Weights of a small GPT-style language model, trained from scratch on English Wikipedia.
Architecture: RMSNorm before and after each block, rotary positions, no biases in attention or MLP, tied embeddings, capped logits.
Training: a variant of Muon for these matrices, 136M tokens.
MLP neurons of a small language model. Each row is named by its layer, matrix (gate and up: input weights) and neuron, and shows model dimensions 0-159. Each number is 500 + 40 x the weight over its row's rms, rounded and kept within 0 to 999. Numbers have three digits each. A neuron's up and down rows have the sign that makes its largest values positive.
After each neuron's rows, "fires after" lists the tokens most often just before its 100 highest values on Wikipedia text that the model never trained on. A number after a token or word is its count.

L8.gate139:575518481570467582528517472538539523491585587515515532479555503468465510510529445514525529523597446490516444544487521485457477498555499532604495499464554493520509536525531447530450501470528452521507440602515567534527509489532439522497486520512569460445568504531444458495560506435485525534514501474500555508457462502452501509488523489560481508542465535460521458463371511546529481493537510518513493477456554487495537556487475476483474513599485551440558526554489541427495512479445513
L8.up139:544497531485500515467480491541500511518529612502502443505531554440555522545479624503457512476544473556530495471467529544432468505490480523498496424502544536483544498494527529525472535485536575508537444620526448492489449446472461475436516467478510520472479503523452442445512481472456507521507500546473579562444531487495537470483488482495488466581513495475437509484497486504440545541437514541562519494492573509470479519558474484525438465546461486364474534529526527452539571509473570
fires after: " /" 22, "°N" 18, " –" 5, "SA" 5, "." 4, ";" 4

L3.gate87:464517450470537455517494424515574565565546512539486486484500403523480460426531579505520414421507462485421467461538471490461530505471533548480472501445484502506485497523532572559536577556487475477538489526469504495522509449516485522484530520509473560510484507542443460461485474542552514503491514578453502574454482513514528528448551509522455584488477500500557465462525497547457557470446515529497466522526472513488503484475514460464476369554549554492453482594493485548547456526572516
L3.up87:464453481439506485468448480526506481545469471493464496540481519562507505503521560477585506463524490437527474490527442507456439447484503569479548491560562519525494433479530425450526531474455499497527484538475436509484536509523401503480532482492441554460471508535464440508471502525466470521423561545445457555464506565558530550458411563454588511453579496529592532502472539558479510487491505481571443506539465489464476471546465451496470482479491458410481461533526530484468479432486463
fires after: "born" 32, "." 11, ";" 9, " |" 8, " held" 4

L8.gate126:554555508475575501516537469469467470556462527475498512460575494421459489496576547517492472502553495494584500483445480524538409396404542489440528549532545560497438525528485505514449511481528504520551441572484444500408481470397519497509486464514570492576478491497419500540508463485485532521542485514466538477494510467539511496460489447546519513515528481522516535491469518472451439548528484484548463475508600566460458581502499540463484426508479467518495487517496500461446489513443524
L8.up126:528564508502523516435522459524508522507516446548486511450600479519461478497489557547487470583552482482536530507457398502502499441441438521525495431415502467465458532494455528385539470500458459496572463503520484559485457483479481521517498543485536565535566463505560452586547464531489547519526561498463419521492476487511560493435447452470567546484523508519508528526515442523507471506461490481536485497480538540466522561506501578449500543541569490473471450508469444510525472531492586
fires after: " /" 24, "°N" 21, " " 9, ".\n\n" 6, "″N" 6, "ah" 5

L3.gate404:472486468523558500533408481530567488533582484494504446476478464556505439529478474544498537468496485509438496449580499552513483469514458432482495563462461417497510449579543456526481452507541443546517487526463522551497474489478568561481574513490499509477477559451526453420522485476461571515528504488570467498411557521530489512444495477512493492459487503505540475546512478534468591491536541550497416537572509492459402461450507485435455531450547538431487476516470457518527491526501540
L3.up404:422585523530490549561528492520513513498504478460492537474493433522484466566506511537446493528434484451453511539546477542503495485453444509538521517506572488506530428615542498495461426485528495536514485485496509483451510500513503515528552516407496501557505604533433466508540438420464515515506435474518500460479527577475499548471430471539466420521516496532555481488532485541468543511505513538573426574480409507495463546496457470461432497439519467451517487483435492535521496495441551
fires after: " " 57, "11" 4

L3.gate436:545453531472539451466553490501460527432529509459525574494494500417520547542438486499495567478481505489590573494582542507426517475496502522511443486482516552525439493532500488570481515521457488499531482466487513574637549423494475513500509510489533490537496597473527483473531496506516543489470562408482527477495479481539497545541513519584454562486551475495442469497467442504489488505512544529479521432414502463539510554531552493431553543504524439549556512480475477581472491519476487
L3.up436:536502335447492493483484501507483471503512534476533462478451557501400551444478445479491544452512514472492484487509544490491568531531506529549462584492564470466507510543564458475545503571538511542532511503483516500542455419517450474420470537538502562575479493471490502499481448510492503511523534520462543495510493545564483583577469500536488545477494435535526464519506573548482487475463510583476512437543566496513571501571589507479490436478472488516462505506503445491437500516483454
fires after: " " 60, " Votes" 20, " hold" 14

L3.gate441:515503549543476457492542594468536512524549475442501591499489468489526451502472554555436465557499426485546488562439459401555533456515490424515487506436488436464483495527479480494497484549491479537512490500503473515554498503534442468493529527482535498552491492421489501465474461458488498428522526531429519468596565571538508466464497440467450510525543414498560485488488541498504547499436465476471529516513495499529520431514508577534513453493457472561488552461505506585401483544492448
L3.up441:539517605580495437454538532488546491574498536517553548517466504474424496493486567542436510552480424470506481488524513446491538477472530474470501492486464519467539483533463437521526504605532533503509488467510469510595466543558407452455502540580474445551475513450460468458456503506507488447542528547417577514546562529495450495491457505479475544469489443523520561468495546547521523541535485488484506596413537493501537475531524519520530438515510512538471499504560515548474465505499443
fires after: "19" 31, "18" 13, "20" 12, " ch" 11

L8.gate13:462493533528541489505526529490497461409499572557509531485465544569464499464551507473470516563515499485496516512498460499562553440511494523514479402437497549454520486457474533476477516467495542559522559526489541543495535471432549529580469537528485488532505514526469488454431422535508527559408447595487499482553541477536548431563524488505538497501413511504462517440526525486506512441520476558502458527545465563504551514521492538541481459568521584460533528472477546463520550452448415
L8.up13:465534502511479539462504523555530554501565539517473520471504550518449523475587468472550522489567426481499568495473516533550522459577519534460503396492573466533476538464541469521495551426544504475496526554463514556485504509524473490545536546565512485562528462553420551484569427477535559479515463480460536514499551488524572469510448508507495490467403467508546511565550450490480559495474462513518507440489514512429501479521479535542539518527566555506531531481461436493484496535385541
fires after: "-" 39, "|" 13, " D" 8, " N" 5, " Time" 4

L5.gate3:357488558484552476537522496532492478471517537530535562446457550534540534457531578484530475537474521483507527520422492511493527499516543569472571476491477504519519512470497488449498488497453410528472491418501485558490452570557535552500530471542510471505484464526555495416488502575537571572457488528505507604555448496494533472482559535442479452471550491551497461542570528499483563478504499569466453459523487482530451494508500525474470472524475506417463578489435530516462536485526478
L5.up3:532519467521539511436483523538496517477420472480570475440515483513502464481503477540510469530589536494457498512492490458491493414524530501488504464532573560427498530505568512563552509533497522499435517543497492437481518596521502531538526459500532437502446428529480505451484549529489515535510556524474553413448486470495582592442576522449462523499599461495538533478574536564548467540545486462506527467532540489572426498482505495557520533546532545455545549443511503456472491492519488
fires after: " |" 64, "%" 5, " of" 5, " in" 5

L5.gate155:436500546537483458528489451500592530590477530574505498551495506428492490509479507456571544571516584534444513425524454545518543470515447498469468431561499524443479570539472559473515552533528503491533520575492493533505433533497552513549448472490555564505500495426508481517543573547502500551482426465575525510444510444523535505573469450487465519455502495529472509534539466547468487574516470498546516516527475428497464516539522519552475557554547445503528514544506551478484519517437481
L5.up155:544449561538495506484486499449491541513501441495465570484532489485432528473555518400514498583467514497444565471445428480467504442515460481583475499456473527498394572586504573515448451523479462480485532513537471497479424511480496547475488527517546504562483483485520416435509476482571467494468474516535482525477483516525481478460534479489509591495515506491509551497490491557562490514554498504495526578409519460418488547502560569497448546478452467498493476563507492479541455516579501
fires after: "|" 50, " |" 15, ":" 5

L5.gate350:451443499505469482542472463441466585450554497518471536484468441518505443480547485455477487483607549495471479523487524525560463525467492588448459490518503475500438550538550467534476490517575570508462564526492525653491558480481505420504504541509525450475488497519513469497584516487556478514555457454539515493472492519535403486499556504568489486530497459466523466437442503531501517502473508523530561538486553576587480495537560499466490571506512495493475468524495454467546451479476528
L5.up350:503453521497544470514470495534440572526511461488483582494484462507533440557511475583495516471517487449500523477431534498552476477468545605468480535562521468512519473501576470525464481478574553450517528474483521553532469452522505476517466591483482516480503506479502479528538547547564470539477410541523460482447430442489504497458554499588503430491556492482533530507475444537553498525521509458537590581525547516570458513529471444532543568488520473530548470451451481434526486540545554
fires after: "19" 37, "20" 11, " in" 5

L5.gate166:521448555505494514464489561510498480475536572519521485538517505453434492535544368518503549456485474534592486555464452443578437459487505507497515505538440472496506490521486489458493556515419457541554520474489466500513475542468474511532527505539490525528435458490503482462479529472453497474509500484466506546547506517497519450581538493407488518499589487558565568421539515508463530565518508446478496540490425505454476488518499463379444516490519562578535570449491498509532484506500568
L5.up166:449478531448569424465491547541529494516450513557482534529512527456513587505512520427528552556522480515444496452525510463519545468463520475438570487522526504487474502511485427457506485473523461519453509554512457429524517488419556565481453479527539521533503461545513436508499498486541527508559478502460542579538525494514517579388465512452515581486413381483527505544512427482421542522500443532497455532522439493547519531505462490487479484519508473504467520513533418472523426528483492
fires after: " the" 34, "'s" 10, " –" 8, " his" 7, " their" 5, " The" 5

L5.gate162:479453535460527561479482453468466519476522497475540511489421483533542456462448521541540440478511538506535515540459499511453532456451463537532535485457495499505503548529486502464518484503530466461565486458423433502461506498505523505444462473549515491482552416582430551526476514534535467460501503520461579472571505538501555530538471439500427519413463412528516557442489529445543524434514439518604460519504527574473564529536462473475417501481434506510564500475455489512444469521505558
L5.up162:498493471416484577562528428538505525526533411467508497446542563467463544474451555493578486446565526481470476553477474490492533498475500436554455445454501572534455535524539511512500491512507506498550479483516520510550503512481491480482487470522525550544477511514498512460445543524526454491494464513505442506559502458526478481500528450505471524521469411564567555413419436449522597499416534523556524481528455439493561525499480398507503553506460458463471561482492534479489457487417477
fires after: " T" 32, " t" 18, " S" 7, " s" 6, "3" 6, "T" 5

L5.gate14:446492451503532613530482517414470575464455514508465493601506476459533522501534492527484554493505545448434469532431547527508575471531473472537495522517479540489517504479493492584534503472461547497515449488470533551589507548500506511488535470489561442476423548405465476474450466560469543472546532489515489511478444510484533540510460475509534473460518480518488501470413470475469450517482526550492422469529514567457503422484516474466485503555558510614397480511524460510476481474519521
L5.up14:487530445422504460569517526440448520468504490484513482465478527531499534519463530519552534402542467521485478449556507472532558476552556480455431467515433458489499482535511574550491494499456482458456489545464486535512440497492419524414528534442444484537524544473498494487446514498475470493511420482480443463528526482480516536473553558560483532506472438421572588450474547466472546504546525490539504468547477418523477503518428444447470544532523528541460428459504464494555444514542552
fires after: " B" 23, "D" 10, "G" 7, "R" 5, "L" 4, "2" 4

L8.gate37:484523482530481499508563495503497485520537537469508517381592407493519500455452439458466534562517549437457497458563512532469439477517534536562524462506540440462544534470463503480458547531566515478559502512469460391545531529471508577512441514513486508516478489509508467437522520483475423469472494474543484506537430520510557476591499445462518491526498530477490460526477424589521551622475511510489455543510467521514423497510465492511524507505498476548541518465455555470527488496577487
L8.up37:524528503521551404457489564576492459473444539424541528526479444529450567503584562509477518495465422511500496482503570528499524482521466524513462443507551480479506526524555506477514516525514506506549549578521435473522515587479430544535437605498429525464511532519525403557439580497482470550519502498502472541473498507494483498456522513455555501465542548523471509542544495431510469557547439491493481549510544522470480533581428431491481446476510476480513498472541495476490473507432532
fires after: " " 21, " and" 14, " the" 9, " p" 8, "'s" 6, " his" 5

L5.gate127:502497571471545527545480511524466485410531517495478483464504490547496512454591523552478526498571516494514544430520449429567473518493488554442520522490547487562511446503512522472572622573489476443532510513472483537409452531449524571532555554516556540508536520501452452479552514494448570518472449497489531422514520578460571558506462474551490570468534477538528525528499519521527528534562505520533471479461512509506550510558453535535519475545441540476505518464485482514441458443489452
L5.up127:523492515531494459496421525546499425501499495506584456474513459480442433442528511539505522489455576487524495450509469471487512471454478587472470546420541513487552490514506439523479409515448446546519486557540469487525489470548494476553541538500477469513463489419464426561542467460507609524543521579479506483438495567451527545493478445524513513491540536518573454414480497475510501522487444541545541499485430512468509528515419518540541479476495516433485445499490506559413467521464477
fires after: " " 54, " on" 8, " acc" 4

L6.gate61:541489507522517503486512471476534581454494460438496449412472487498464471524547476590467503492488476523566498461514436461446449548537499497428548539475509546529505464525497484535528563568587445485568551493478495486466443542452451489449470563473499559441529476540471435495553507582530523511508543525478519446455535518540489510476488519544482518527500571544498457490484526489454479579538555543542454504521458566492455567489460532560520490539511524475465483525539586596475504406490482
L6.up61:537429459418455486467428605512558520500427527580488504471421538502489495520554537443538535460553519468553503570569486571580550462516526489467498431513491486483505477561499422499483583516525473455485507472483553482521486573470497507445482526474482460481484500475533470502534532461487537582440428554486492471506536555462490527414471520520438537486538499503488500535488525475510474565525540497477502498503460490570482446465483500541471476452490498475456450499593530566450467529444465
fires after: " " 35, " to" 14, " in" 6

L3.gate92:528506477558483448505524513473508507540541448453454514489487519462459460552424468463517512452498483481548590547482537539447482472456565468476432517482529508598473528525508503529512484480499560485504577548473573500481556515562526458446489545567489503517562484510477464502475519534473522508530507533472487547497571446462460514559412504524524499470539570417527491490507558558489562500425458507432469456596478514569547464467475509563501449503495466494568475567469422513508572466490464
L3.up92:541495475535561468507527515516477505556543476476469545493474533506507493528499469479585517454505496459499589528520536524486481469471567474492480495466507468554503484477498493502538483537571617474562528489464571464502495501527484520499503571506457541545551525493463434521426512453462583489553492520482489584505541454442480455557462468553533483479539516476536444483551552606430588480434465489427489518562527515537505511490472551478520433433440488478567501551507415519518549553474521
fires after: " med" 16, " University" 15, "19" 9, " b" 8, " oper" 5, " serv" 5

L3.gate421:553526512532542532518459546502462535512474476490543501517488486509544504489502590495511433488552501505509536500515431528473507528465456474517502481496440392540520452567447557566460488436545500467456433527585457538556468479493459463466502479432408532493507502464556499565556550577484432556539490509551475483524481507519548494425492519451442519512499486526554500499523502484576480454512547571457472413486532515496471465450449426443466510499480436494481538479454453578485458469523554
L3.up421:535480429508585464496413589496535527501490513461526452495543594499566514486447506501499486504498486526511483474538507567443531493462480511476466455527531408478444472466391474542540445421494495536479491553479530518458487464529544493536466445452415539535527447489544547574524530492491487492501509531540472485479484501517457461447441511477422536534521477538513443498468431465504449493518529581509511438528525453484491422548516487461482440432448482498423496477481458515459496542584494
fires after: "°" 45, " " 8, "o" 8, "h" 4

L6.gate138:509503529491536557438544455507508458526499481520509582554496466476544479554529494512455555431485544509496526542458463527539523453461423422535463515508510473517436511555530491473494474465581460535535534509455526563486554472507487563541510446534506527418503571516490483437524539424461480444463537467514513408432482487491469501562562452457439502527557586512447533460505472489525522475529540522525557583558561482497496551563515465498528519461554558503536483487485491476561553526427499
L6.up138:478515486542527543527445496485484477535451445547501559524538458521491431545493467476443539521536465471539420519452524507522572490481517533478539464491473433488485447495523414529546478516495462544519513584497458554457418518440513506526535622438506473492497491537526498424458536513535507535513490556419495466485507480454484487506550452484477465545579523539517581528556473526526554488469432555489533605503521461498489508548549552503524446485566519579496544600507504484498461487498504
fires after: " the" 18, "20" 17, "19" 16, " The" 4

L8.gate70:534558431483473487382492515501483498510487470496478445433523484490559477460561459524524517544504468473470491488469403411455536477588467535495513473512435413504525429524505535561538467533567522517501432502454528494465521527518462425540512451528466532480558486459551525558499535467463524463431523546477570474451518480514512420484475488473584528450570444511546449496467452536482556394478538534515468485469540514480444477567531497457510511528462500489517525453490519506504547491537503
L8.up70:517493541460530532520528484478508492537447532508520516483517504479444582506512557541474533546504390552503527449454476536600470545512477457511560539500503522398555554467468534514464562519510515545496489516454482445511455491546508487474516551499486518483461430495605493556460440527490548533479472465450587446505510561460543568473529474510565530555426522514480515495494563501544509520466489541513403509420541514432484522508481509476560517572471477521493484521505533522441550587466517
fires after: " " 36, "\n" 13, " |" 9, ".\n\n" 8, "\"\n" 6, " =\n\n" 5

L3.gate187:530536464516526483549514563507500476483504492486430487498545517476503468479459519510521565468489447483468494449507476474484495507541528565585458513512566500514476490581504476446515444460546560491520539511498495525499532522551580460520449547562550509600547520442539502516495527518530514428525451516519543479504423557586495491564495488557508518544634548509530517452442515466417510498498486486502498508534517537509456546401470475568494503507609492519450424565488545517495524458478450
L3.up187:515554444495519513527490561557550501592442516464417481434500577540555451488502521492541473433531486496416483460487449530432572455554460553551501478524513430482470482539481528507518468424525523536511512512527494549494487493598525397518510523512519494638513539401487472522512501532530549479493458578476564449510465460539497483492481481546454462532553543458542518525468486499535486494554456504531449512514500538526503466506487518561490486531535421471442484494543495508524452489510470
fires after: "20" 34, "19" 24, "18" 16

L3.gate129:446512471561444560466448523501471522468527423452466457516524499518508505480485594514545476488534557493504493480478501466476497586488587510533507468469495440543495533418531424550557527549477532449516543593488518447513550562517450492493471485494436502495515511455552492513443500526492457488552479475497528536446443483430564478472495535476497412487429400560472567458439486526473427470522496493491484480525492477507462498539527491484474539506574545520460538471495556400531478505469429
L3.up129:536499579515524451475419547515537514501449494530464497530542517467447553462411545472491508481471525450517422491438516467512529502524503558543491457513521412441540520518435464548562601510497522477495504483550537486520540527491483429481487561628508478482509444520560443491508472523486472465511464462460440496488538507489490506552524510508465422534461496536457497442452510482417474467583503478467497514558529497494507448536560491541590467455529545569532531503465534515582477460468512
fires after: "19" 18, " U" 12, "20" 9, "u" 8, " separ" 7, "am" 7

L6.gate214:447500489444457568485490517592542486487456527517512473496521479498490560542457498495457454427449515507441452510495461509485458542482512422428507490480521521578448497514567565554531558489440440496594479490527474512497478499538464518454518518504442516488467537515483517430532475486437444566497486504541462519549487568494540547459444540500540455547487486471549541518487449532462517436490551422470473499464515423545591479497495556541549521487469518547496506440424487430444548459534561
L6.up214:517538514544516541499553509442491537490521517552484476387443447507459439452507524518506463527482480494515507496513478503556476517494528486523493528459584495510426524482543523460549440486506441453541460528444548525494528469450434408413514490522477455479395526450510520489530499529519446464489511471484548498524383447519463424466490470559495544490418519467513463464566506472536520481511513445546451511492502463477489442506534435515521538533526562492501483515431459561515474375536501
fires after: " on" 27, " Team" 11, " No" 10, "hem" 7, " Pol" 4, ":" 4

L5.gate329:396495473518510557552482542457539410438454456522500425506438499510565461533474509532522463454460472527443459480471491452518480466526545535504549507541486438511526477472545536515510415415546434493517442425498463488520567464476487496439540502486535545484561434526465472485502536521504517496458433512506492520498532516491513453475522519468465492380516423575504486544502506510503498455463495502543437555527469490429567521552494469539497549513525421501478529587495557514504539424480509
L5.up329:541435452391494469531496472444497460527444512546461572547496537566440494513530470527505482476495473494487478537549512536461536504535503461529457473540488482518537507452489518536431548602507500490553488549452538532453517449520546546460478488637498542544554540538468485543533485459369479560479520501449449458448533507523456486451560459525439465542515491513488546431512568479514498481492469510538492550514466504489550488418456491537526491545547496477411453500505540519497504482504541
fires after: " B" 29, " M" 9, "K" 7, " T" 6, "G" 6

L5.gate84:452480531525587456441409514518432550461552459431507494547460541488463503533479560479511494521467516465541475487465533509502506458421482499467484540467457545484431531471451518416512485472503443446538510579621525495583490432548499466456538523503502418504523444473559499492497506492510536427490447475453520557497497533473568538463508524478514481522531496471477526499455457507517536463494480491519533472509431495508559463455456511510475526535489412464607508445421490550433509479515491
L5.up84:544529471504513461461519519553530479527607502492481510525473529459459509368446534589550490480501507517424473502516572523494519461483497482545482434432465526429521477456462494482456459466496491461425600549439498459530562532525494504516539456525510533499477501546520577479466519569489458552576465487475500427490522503456521577526461500519486507462535435481438423540552520553495586523539540529517582472471520545455535534533496479503481510516524539506521443517481529498437517521453502
fires after: " " 59, " /" 18, "20" 5

L8.gate147:495497499480504492478474557471458504513524455489510596423468471524566514513569525479464525485529531541500440495493492459521447513510553572519524524420476494495507517527582488558520521469458493446465495474576462570521467551493475495536462542443488528511538448513513528525458491445550510504499485443428520530486545476501546524510533469564429483509606485442579395506411542472467520482518516468543454451469431455528508473539536515478620551516543469461545548566518507463486521457488475
L8.up147:544451450478506495495461492514463481490571541533480473539492486512479470471499556548514496503512522450484495449526431499512471522435569490505418419457488507445551478542550526418479505528452416469523487518484467454499488496499464497482579484479494439623441523447483579533532429526525584507475582561520468510468499517475521520478470501574515557533476479561543512508479518452490490535483529577552529509528523542454511432523513471497460516538505466589490452431425462523552585480478474
fires after: " " 42, "0" 8, "26" 8, "46" 5

L8.gate301:430538475490486553552458560507470486452537485499524563492505527459437591507506578439544516475516543478487437563437540406502501490453461448497395508523515500486436471480399499480520482504437444500542523473534545439438493465459456544444517507599487514482545536502589512516481525527529516439447472475511468475564445423518483526476471525445499492422524460551502508492521510478538519515537500448528505486479522480496511508468409422502510455523492471418457449476460500496496474517529486
L8.up301:458572504493526479452484518503563472479586486448533383523544552495525505490489552457449469473506529498487511504513515525501536451508499464575593543520522415411554421466413505511560536499489437476440501525479516492511519541492476497448488532540578422503530558488533486484453497532502495483535440445480557546503473498514487478477509435373506567553491494538515477447548408519469537530505538523465501469466497499520513536427562452478492517526465521486504464554553507480553488463531492
fires after: "–" 30, "19" 12, "20" 10, " b" 6

L5.gate336:538509474493523523488519455525559431469545438497468491489457517523465537578461463573477491447511549512478510531498388530513504507553466503549533545454373493566481444520475516495531501523541464500551483478445483472524494559480504502494494521532476523518434525528470560415534485549451454449459482463480504471546510605499548379521471456542555498479539515485490542434474484560499513527523558556524514501452495502481447475524466530432517582512492508536565465486508436494489520419542547
L5.up336:413588494549414501470604505461509514524555579491448525509542525494485510509482538570557467494474522480506508531509468498486449495531466502499523588521474506490486466556511542458569602380504492528542425534553512519493570504525524514509519506530478540472504539518480512430453482479465481500554467492512490527524547491492544502516437557437423517471484458492562530414463438477414533467563469570534561523514481504434482483510548439478503536444478517478508524475526532499502454464503539
fires after: " " 50, " the" 15

L8.gate331:524544512516484558512507464473484543502485539578471465511472547445515487582486452456432501567474515516448486471501551532555535519565449490524553468465439468511498534523484492534479439513415520574491404533552434514525478573468534429540494492477500503520453534457525561528491523510443496473454473494511401495447538548568508497469562578522499489431559573509414513487556488524534481538526502494467493488581509512468514555535479431428553493427506502496520500518517521534538457429482523
L8.up331:519478531481489500485527497515481454486457499469472503471506536453503501429518471546567505477475536436461493511417538510491441544465569520443492513446449468549495419559517593516484481495431477532480512547517507465467458576533471477447450426499444510511431533522482495496475501446499481497398476432456537510467542509585569460433536467470513556556506450467443465516503435500435516467565466472519514557523468514470567482502551467480443639502478483508483452470527503555519501521494508
fires after: "|" 70, "-" 7, " (" 4

L3.gate161:464540549501526515472444539516492528519517541522507588560580512454501552491473536506543480507414519516464381446497472492496468526455436485496462461590526398503501494447467480536506438479481539501546452489490558541515465509490521533501503489488505480477500406494439495515480455538497508541464534446465454403480517517506460520490461541519484409445554478525456507500496524480478435508578533516497464422518422513412499435522513489525536539493473516509483554424415481441490548466504473
L3.up161:523509578532527532508533508472467500472539522478440461478565528524458531478539477446559458549465486523549487527544460430486453520504469441535520446512501455578559475405440510523516427505480471483476534512450483538458450559478525496503457415476548489508451501510512537543470539501508543493484494586439470536530531458611520411459501509498444527496521441493422453525541512496537512429473540521510504467512466458374449502562514523521462508463492515546468550473517478446539586514507486
fires after: " |" 19, "°" 12, " per" 9, " Epis" 6, " r" 5, "h" 5

L5.gate19:451521443519462446536460491455478513542481441480489485516448477429521510469431493522527447471514482501504517489543507495521549488548490484541531553484479479529498510477411466550531519561522490492491540424399467582503489484476538521562523581478492540594582545534480556515528482542578483515548448449504535520516479462453512520637551474481464488479519489563481562427430537490515473533484492495421437539606473515502520513571505478524473450534515503498525514530503471468535465501440520
L5.up19:520538471541531525524495571462521447581424506568508452553485507434579517517510521527480467473489497469553541491478495495474524481487513455604529513471493520512522488532460482535557524460482523516533544485479506552558479497470482522491542462508524541527532534502384514477373438479508516499470518459465489531444513481489525516525520457449539448476562431607507497478515468440525550472486540510461489576541548518532532422513507445517539396538536490500454419507513460510452447530458564
fires after: "20" 48, " T" 24, "19" 9

L3.gate312:560512442471512523511516511511510497562500522502428535556543485445487468531527556440529451505425457497445500486602518402567489500545467492539463475474491489523550463528486525528524521429379564441467499417495472508503487535547502467487507466489506473544430460444442376547494412499480517488416547467457536554458492508473471468468450496493464465541491491537535508508565478552511526503504475531502517501569481506555492475546492460487514432516484455490424530571501476541462501527495464
L3.up312:531472551458483478476546519550497470540507491463486565523552522497540496600565539534482470504398470518490477416499427421510479454523496460526510485484529530516562480510530574510504499460426472494470524452487476562521545554497514510563543517463473467513502471466443463480427450513433478495423451507486536465603492547514514491499514459457489506553452428484527494501573538594526522530540561482518511551505473555476485558573498429411542485509543557511497480472451447523511500519492559
fires after: " " 52, " c" 13, "/" 5, " (" 4

L5.gate7:473512501540543533537558581526430573593498522507490583537509504559459472490521456505544505483550536478516512473522518478515464552483461523537457519480467553539492481536374502528459487500483452502551556461439505546520513512433488536503491547531509532472428483479533478532475507538514557504515546556506521588468444452438535537528474515425551479622444517523468450458485504496513573539451492494529537488485448466535481565446525534585488469525541495484447460556479558530502536524508554
L5.up7:480502495482547484448513540531501537498530503467470609447464498548450524490516445519512397490548487457535491560460550565475555463415465507444514508474564524494506487512434478532483520565552511539592545573470541520496428468447581538557511585491546498485462490467515539551484479478503463532532413537553500468420496582473494559445513480501514450532475517471540482500568534549546554527529486548497442480475478525504491536453472473514535435499483509442560461497516492508546517508434522
fires after: ")" 25, "|" 15, "-" 11, " N" 5, " |" 4

L5.gate313:507474440547507521511592481547559518531545552587525532549415496500492499503501502463453536556531504508523512570485498423465574504470456572547476452532469509495442476444416555529520484553453484470508466494441440512513468534482537501543527547519547520523570531544533464560453441532494477400486509442554507515533443535450542541480497457480454531469467529423500542471502468512481535427508543477410486530484499485512389470542528452490537556469493468486503484498517475504450490514559539
L5.up313:491451495462496548457419508480469494459511529444543581574380521491531560489444496473581537479500474488490531545436470490494563532493497488493465472449535512445458520550474527530490556476527499476585494481438512508509538514478493506534440570502465472420542484467480505536402527510469516544432433534460536557544469499533483589504518480410533538480535460513480517482504512505442529475485513520440495461494505508503491509486469482494474435454463491538502455505596544486433495519445618
fires after: " " 25, "-" 23, "|" 8, " Pro" 6, " |" 5, " the" 5

L5.gate295:481499567476557504526499534531549531522438496522527494469539494467457451546536510543508515507452541514480469414522460530524506479458458477449498563537453457500479484465495486497454475491470524591495545466535500579565497483502524548472542534542483500485441542466461546463515509536520539522464510435580493560435529513499412585509444566475565453560505540507423499436492427566417488492502432525456484417518431565499460450531528499535461433465509524513492481528569526493503541435471507
L5.up295:532472516561529555527542585550555458490500489492537488477531497441488473484568569508451484484491508479495456481480456541389495459532440430462589513540568411492521525505409476503470508493523536516473430474514583528458538548548555506478543516527480456585589556473499529513488492550526466473503470532565493517447461478488519494441507463528473497556544507565490474507516458555409430466491469496487453471523492528518561511524551491532437454442479491520483530552536474503539543509438520
fires after: " " 56, " Fl" 7

L6.gate365:458516507495507485508461535525491529499532480459530466534463518442495488483415511475518511505460478493615513484513529511512535544524506522499467496557497469531481517552478471519479518562549480490564546471408500535502517490480445491539433526496538475520538540461543510529496513421445536435462492569533543454455506531522485450487532508537464545471510415468527586496469473562499539548505505581445458532519472512466442416447518499442435500422433423451589456520424563554529561461476554
L6.up365:509472539480534543435453492586478480483475504484467470519548530481533433474409448478558526473426512429500482506552537477536488464452502478508529496461441525542513499551412596451457500485472480431539458488483477468506524495555468478488567474524471572499485485565506474470493604448485499513527490495498562451478522496497492548437500467490475484471521432523423513513481540547526513424464435497548482534451515444519536456572556490527478538501536428472525549485465587543486460404546490
fires after: " on" 38, " " 21, " |" 7, " On" 4, " June" 4, " September" 4

L5.gate175:449375551563457534451510529446451465480540464508590493484456455504481519505521517495535540516490487479485486483512522518584441449435479524511502519490530613479475555471489498489506442477496477537446506484538516463517459500520479516536490490538447534579472459420481448456559506519552459529472453456461591451451450511489485456464527550494464518527613490524500467500479507510566518415504536435504452460539464477437476432468472460485542526520478482501530454482452500445539475435491437
L5.up175:481431603545469523544533586522488479484532486526565515472534548566450461487458496552554547473526470485513511475542445515442432438357550531446462510549437571448489484485516468433476499509534509479516492481512536514556467493511486511546512442521546474499441502528490571553514406477455521486491486471482494451559448517462498504491538466479537475440535498462553599526445566512535564523490537474539506501531559433519486447493470464498522499466469462495541496426480532521500510554519514
fires after: " " 61, "-" 7, " p" 5, "P" 4

L3.gate203:476533538482516554540455474528521423607564505550491570483522568527434508483491438506545484499582501475499515476502510465473535494446519589538482485518494522443493472439479421523506465450497436518525514434525559553430488459482525513504499515579424545466582483489475542514491486498504485426449494522441541551537540489508486600521518506486528455597517506559513508441515530411486553512460473526501509479542413470484457447500462504539506474514452470501522442487537563533509521541464532
L3.up203:568486511509487526540489518490468469493560459501510530464521504477512541500542415553489491601543483455536476595450431496525479555475514538482570459521532603526481510550515535509408645469456445538457507471512497559504528487488409520505450511460492541523511570445526521536473553494461484487543509531471529501553507491543538426480504534486536469502394510494525505500540500573532496522438498508467549512477501527491486535497470470459459506529518543495516471512523505599483525585573522
fires after: "|" 35, "-" 23, " •" 11, " Time" 5, " |" 4